Part of a small language model's weights.
Size: 8 layers, width 256, 2 heads of 64, MLP 1024 tanh GELU, vocabulary 2048, 5.92M parameters.
Architecture: LayerNorm before each block, learned positions, biases, tied embeddings.
Training: a variant of Muon for these matrices, 7038 steps.
MLP neurons of a small language model. Each row is named by its layer, matrix (up: input weights) and neuron, and shows model dimensions 0-127. Each number is 500 + 50 x the weight over its row's rms, rounded and kept within 0 to 999. Numbers have three digits each.
Before each neuron's rows, "fires on" lists the tokens most often at its 100 highest values on Wikipedia text that the model never trained on.

fires on: "\n", "fer"
L2.up861:495537480596472450525544435460433486432478476512565502529548484601435557538419526424638505453548649431522433514491538439428502544627478428497526531505511493441481597495392380540495481518494535520508540590443481538507583531514487538493541525361504475467470482436516509541484595517486497543442505595487477567419559421512468481515481475500509441515630551555491526546502435490461568505472

fires on: " |", ";"
L2.up279:505520418525485507453502491509378582509627554491431515513454470460494539479436437548529475570484552480527500545510475505579571561495451448485453473619473521458488528475556526575557532464450447549565506519553517641462571517598513504487472506439566480584439550515600436405477451562458583394506583474530525471426516525513505554509454548494476500515491450555601510474543498456443513457529

fires on: "ot", "od", "h"
L2.up927:470508579541437505468505495465520533474558456540529454538547387546476428484468520520463552501471449504472498477477570445500463514567489538513484533514498476557509530564577483562466517499539439489522473494470493537483431600477491518505502441454604542498533521495560521466527524433479582539577494455431490521502480566469490541486593454533418482488415522456422486594531475536506408482519

fires on: "se", "ol", "hi", "f", "E"
L2.up484:556440512480403439462494500545452556531505572520529516563468458463462500436458450616482488441581424498534389449530604559577535422525542446572433619414462472511540467539504518630557525486510555462427485465510500432523492479557491494419619468520470477473445457526520499540589524516517507401467523539522568466546524368558490498487453486499538423423428500477463395457529598468423485520494

fires on: "et", "it", "ak", "k", "ut", "pt"
L2.up218:542486480457402506523502551483457520504533609592549591561492512462529556532545480552497546504548506460507483498397495514549414544503473447499507617418491508501512579494513561551416525450388414411430542516417403463471505517491432556509576487579451562578472556540530483494560479527462538482543409601589523599515451451535454538561527482583535519465455465449460568452566392481508532439472

fires on: ",", "."
L2.up464:462601447494518484515513521481488439471519338537545491595419496551485418448548499542516495507454608461446549464554410503513465484513566439536501445430527472523492526460541453531525439475404465548500477538518460512515543427522482539559427500424579510575432417538570547514532489541508474449460502508523457450530476575556591475464437515531513603530515525513573331571479597530511406458454

fires on: "ed", "it", "et", "ol"
L2.up842:527497542498516618511461487433478539543516469465479413551500565450582592463409507461570482576491491510368468513532527511543478558516505522445432490470433479549471492482548421471502544518488503497575529551406461546463503398550516508591442523540559496494523502537559489505456535521537592471495517563529533441441532435465522473506550592399482471587422386481581546467505444572481635504541

fires on: " Car", " count", " Ad", " Bar", " Har"
L2.up734:521538520489490445546466571494616489519560515510476436483486523467414519481432405459596484515510501554383523476514512544403573352480416602496428525472558471526494569432517569551498584490458513505524585437531495521557494650446518474455481522418475495498529552512451487468469477489454478473522545497472533393502474497474501569538490528502411580565522497478339541524459511538554508488553

fires on: "as", "ial", "ent", "-", "ated"
L2.up910:542450509458504429494520454437523446555468513434527457547415485461454595411499441498517583458555574478442379513428503510492448430591545554547513505579513476506581454527482505515573462445482538475450577461417565493518502487511577564561546447457459529510592488476416490477537518447471576487510534480542545547566538437501545494507506485423551554390441401514433455539485569470531504504471

fires on: " do", " bi", " inter", " gene", " tri", " Ben"
L2.up95:527537506513494539518515530422458548493475522438544511476511528514518392468451540588560414501504515564474524540586573536501577464493409556500550605461464530479488505468450470417495517511450541585469545431456458476468418429512479442487582426413467483528418486561475527514498597522375493497509471380512481563559557492498603545540578490495498473516497617473388454375568508562470510500574

fires on: ","
L2.up450:447479448519478403468512385569543567439459515473561531414534537538595516460468466532489443487528562549538561449441374501543599497498445453511440506470540409496490472476553510456560548508469541524498433489478496518572467419570428582566476587389643465546589504509498420455413558539501524538511529483518484466497496531476454522475414563544537548380466433442518535475570524513460561512490

fires on: ","
L2.up214:509563571586535440593502503590601505532477512526554591480483505441536460459514535414540507573462601415551513508514445532465485464467611474452469439458516447541552396445491539525479364568514427443497438493451497516476519487597523472503464541532459543585487430434529457487449465490486516580448448481525411579529451546458455409508473546459427559455519495474560441532529441549502563494545

fires on: "red", "od", "ed"
L2.up283:491542540448572551545565487491518544505581482541505541522499457509578523408422456521445494516427416509467505495494544521423495490564458530518441520489503436466500413531497474589434524471462497386567512542494461542464455624556577501560468503553570453445558462463447616633557446650470588587540499457496477536481549604497452535539456484402553470536518431490420498522487405569424451478406

fires on: " of", "ed", "in", "ring", "ol", "rt"
L2.up76:457540526500486587512444532456556573452581529499437484482471562442513557547468528493439512461489563458555456485456460501546446479609471526450476486410418493444507530503479569442638494530429550445501500398475463433512537563533578418522459482587515493433556410512539579490497433504432444510456418521497488417425430493492474576506524446435518490476562587524480531483445438406515570593543

fires on: "e", "em", "==", "com", "ab"
L2.up105:510522556486463519542519481491541473445486468497490468508525504501534514381489472401496458483546490505538371486478529564547530438469483531588486524498428438402508501487410436547449587454529545461541523496549486442484496486475557552485438556495518524501478496463468484458456522439520547543405524577554528464556528454489569602486478517426505521447454514538508500587516572491479526567454

fires on: " out", "ur", "st", "t", " main"
L2.up1015:510547450544460478483588556480516472503467446462584437576532508541406451608444581462511468535526465600589592479548479402457569464539456539569542517462499527469506422511513460569459436583488473458514448427425556587448529430534528516456488551558563569448469484503480543453540552565534609522499595463466427389482541448514389474557482633492467438459427485477471428460526495556577446447501

fires on: "ed", "ated", "ol", "lect"
L2.up330:545540543486479542483542442561511454487539634487517444463417551448436524412512515562474471427521533585444388488457502495545490444505530503575459554517404544516554584463527506576551429508467484513416536551473517594532580565623552500588500554462447532537570366439502533438488515506501483404550424562503497459457531507503502536535468442445509506471530447510481595496458471406436542532560

fires on: "n", " c", "c", "ce", " C"
L2.up443:509569551526527506450520509468595555562511618495529435590527504561475394582477513475567525549488549479457349442604418518508507500508532497524437500511536587533480407604508497531459548476447483549445502486565509521538464450603492419533437471423509472607510536497469576486481463579505496547491434495447503567479523527530469531454466497459478493510373522411435429402472494497412487490465

fires on: "unt", "up", "in", "\n", "il", "tt"
L2.up432:514522574538527516488534431564468535556499475470605497479574500522482485503447586570484552470387574465495547526419557447486428422544513451458461492361467528524576464533400541529422509515503578506479462494527550503514535597564477481547427495457526495587534428438590569520501524425456570526461515493466499415454533508534470441462455438491493552492606530524508461533487514553485496496441

fires on: "n"
L2.up66:432516594568425571450608527439611476441555557492523510531491533507513468569536556449430478436530506478472568415522404551392478601512550424581429516607579433518557523527508485450421485487475575433509505574432472460561567461447478498539419484586515525456548525547459521427527509515518436439533453567452551533429482446560435473438575566549545457493517607431537442520534531507411460547501

fires on: ")", "as", "I", "k", "T", "ut"
L2.up286:512560480494489417525466467543567490494435524536393531575458510463535506495501476479496538500528466541394557535495563402588542508438590507503516522536482555542518459491504477591557484489536459446471542532370471450501447516534486555441513439541455588470472582502472505618564595419491414412424521573590434513512468520557471552486469487503557516590523500428463511577631553536539503508479

fires on: "\n", ".", ";"
L2.up956:492489513554489427524541505572501598432547506550542467545474510498555479469404487486489491454472573544444475534545534479506496558498600473499434507461540422458445642557601458637530461533567495481549508507518502584497483527434469507423473509477642442576456571464621614522479548537424549504564622374610510517505492520492483545449521419476536477494513509529438478442533495422481510518471

fires on: " co", " m", " p", " ch", " h"
L2.up607:509506567428385518553448532513451449484431562476470446599484489462491490502510505518558492502509523496553418470494474555546520571507501499449469455555554584574450607552570598549452512509533447511497477505468496536563432520406567428430519554480393505487497564483447659445554519621468495453487501479463485488463477541504623513515450501549424427515436500482545375456500547487564538466503

fires on: "l", "r", " and", "vi", "al"
L2.up78:544486500495531512414469486569492496454542556485508423500545479475422522480532441374481536466445402566508374549640507438475437472485477576416466504541530483478549609501444568531492528561481509539503523457519602511549448475486516570533481401444547398471380567537436604503501557504413524526426559533503529571444533512515492512514439430421428489555569469379477426472476441543545475496544

fires on: "ur", ":", " Nor", " De", "rt", "ed"
L2.up487:507561503471477561446482484466617518438521523528496539495533606482476558602406529527491491487389539513487486562470418519470578541574545504416526485517419538498472542417476439522497484447531451513501568419493432481663460490493489564506512552482533472463543456503497440595476601506429439534487475449572453447443385495494467467397552501472480508457577463488541506468550505471474499544551

fires on: ".", "ill", "est"
L2.up331:549544426489614526489516501495501499493498445527514515467502496426475507476486524544526445445412551469552478435485439520444450588487453501421576509527515609509556446556508583448509539549463493514514606445473465517470575523497493436477559495564514561499455522513458520474469596488451488500411491547476471514496535554561483461338483480410429561461605587570535541500442531495489601539461

fires on: "il", "ill", "tt", "emb", "j", "ry"
L2.up572:568515547598467551502533423543481507522466499455591443513552526461561403493494510604551435522507503537454464541503624423454502510538420488426495525478422567455454425578447526511466456478470479476412523421472444445478533516552553591491495495585389530502506454471492592555475531585593516485519575524594463601524543537506458457480436568504370509446531507393405541533550392534402510426550

fires on: " App", "tic", " addition", "ic", "up", " name"
L2.up394:513583463530464517492635588576475472466489563592521489508535444473509544553428567496473614554522528506494588496502482461583509499497557465447476563550448590452545486498543537484529443450493484452531396541463451439481542467389511533396516455442522468520476522360519454467496508540445537413427578466509464471462499530607468500508604447491411542526522438530496499453449560548513584482475

fires on: "-", "+", "ent", "ly", "ate", "–20"
L2.up987:499557596528571515435525468497561571536473525478584469514467452501499520393489514502506575428509457523503380484431543499510550421433490488465566446521505507457484480531508477500591488527454551494414535544395497576426544479519510574581437539534525547484592459565498599353507595465487533515485469463545460558522576569512484551507565440451500547566478526556512545487535497544505439514424

fires on: "l", "d", "n", "v", "ate", "rom"
L2.up444:542556543538424524577550564495552493537426496494611479522512461431511533466549514522473496533513450545521550437518490490419537442551564510511449480541537453466540426470383514523492417536509547476477460530557516555615505564592512491501429550489535520580517530515461529516454540527475567543497442476439513556514536530446528465495524498508477483498498609500545414470491470529498493472500

fires on: "f", "t", "r", "pp", "st", "rd"
L2.up497:523473521536476491539483550482401539535497515487560477569479531551595554575450494560507492607582534473466538465469465462523518452488358517536411500415495419472452434546569445474465544487579515491443511473494609562459509504513486513502399562492520443423485547559488441498537556462389435533524499412519464581525513507467517465557559526544467465431539409459456474487480481561509543408484

fires on: "et", ".", "ence", "ain", "'", "t"
L2.up934:464534508557493498433494495444476551455509415498480431491556533503491469479501523493449492356478538532498570439546514517461428443541577450493593543512547541477488487489611485431487428455469608545396539483470540589473527522503492489508542515513621476457541477483482489536452521461525527468601422646520455536399519565653532464498517515420524655517568498549521495417533488459512432542581

fires on: " c", " C"
L2.up18:533509569555471492401567564429537452511501524526620481495514530472420526583526489474462581522587553491453501529574339464465485448465536575513527489458496426410558510478485481592531512461559485556490460468504522565587453521520508415510417521453462498547593550510481596504450514434539439442386419504524556433514451549423484477474498496468488511476513483442535479520489527519417578454543

fires on: " other", " w", " mi", "hop", " live"
L2.up245:564531516457618396538514501519541554473565454460530535551505502502468530550589671489473445431464365480457497460448523484544465472430530480520485552446536499462593468538404565505454482475484489531599461481521555501505501506485520519406568491451527465538478489508454547600566378426543478441415533506405488438528405461628600576513454520520486528478505547426491472556466553492480505523542

fires on: ",", "\n", "."
L2.up289:539487446509462437495441535419538523558541336436504554609545447576441419426466497550563539482477530573525538490488478529513491475524407508528590437489494423499571425434466425538556510520541491575586531528550466496539468512528461527405586496544540365555481637513449551581470547506471580524448529430578497547439594503425465463404507482434498565409538518477524570469456485461563478638552

fires on: ","
L2.up528:570492493526547475543546525445471489477520444392518496501491530447445525458514476497587548541394535493516482502449457619569513512473457435555469473548527538537436559429531554517484383514495543520454436522498484487474535417574485536543542526508491512584594452522553499522490444530459544483563466465546476562537479475565529457463447549495547503528526441454589562494494538510535508477559

fires on: ","
L2.up833:393451512468572437506540382496440485493512503474476456601494503478416536469457520519480403415493474561546569498364411489447482493576501511569514489565510548460448489581429466505579490419527424507474501426517504454531417486490465437487569478471602520513515557484512518464531568484486513527492495450421489431557503455524445508475459557453454495487442518509439492520517482561494504547451

fires on: "va", "c", "mi", "ec", "ter", "é"
L2.up997:526491495462463527487595569526496455551475417499576459511396465531476555528474485470450562488617481463557451447567559453508504436528455529567469508509492461497574552468379448528474464407506498547500532490437423488544496471464516545521487564463439501635517538490393486528461507494521528489505439545493445536520463657556559581545450503542459564455509453425565558547526561419533564544544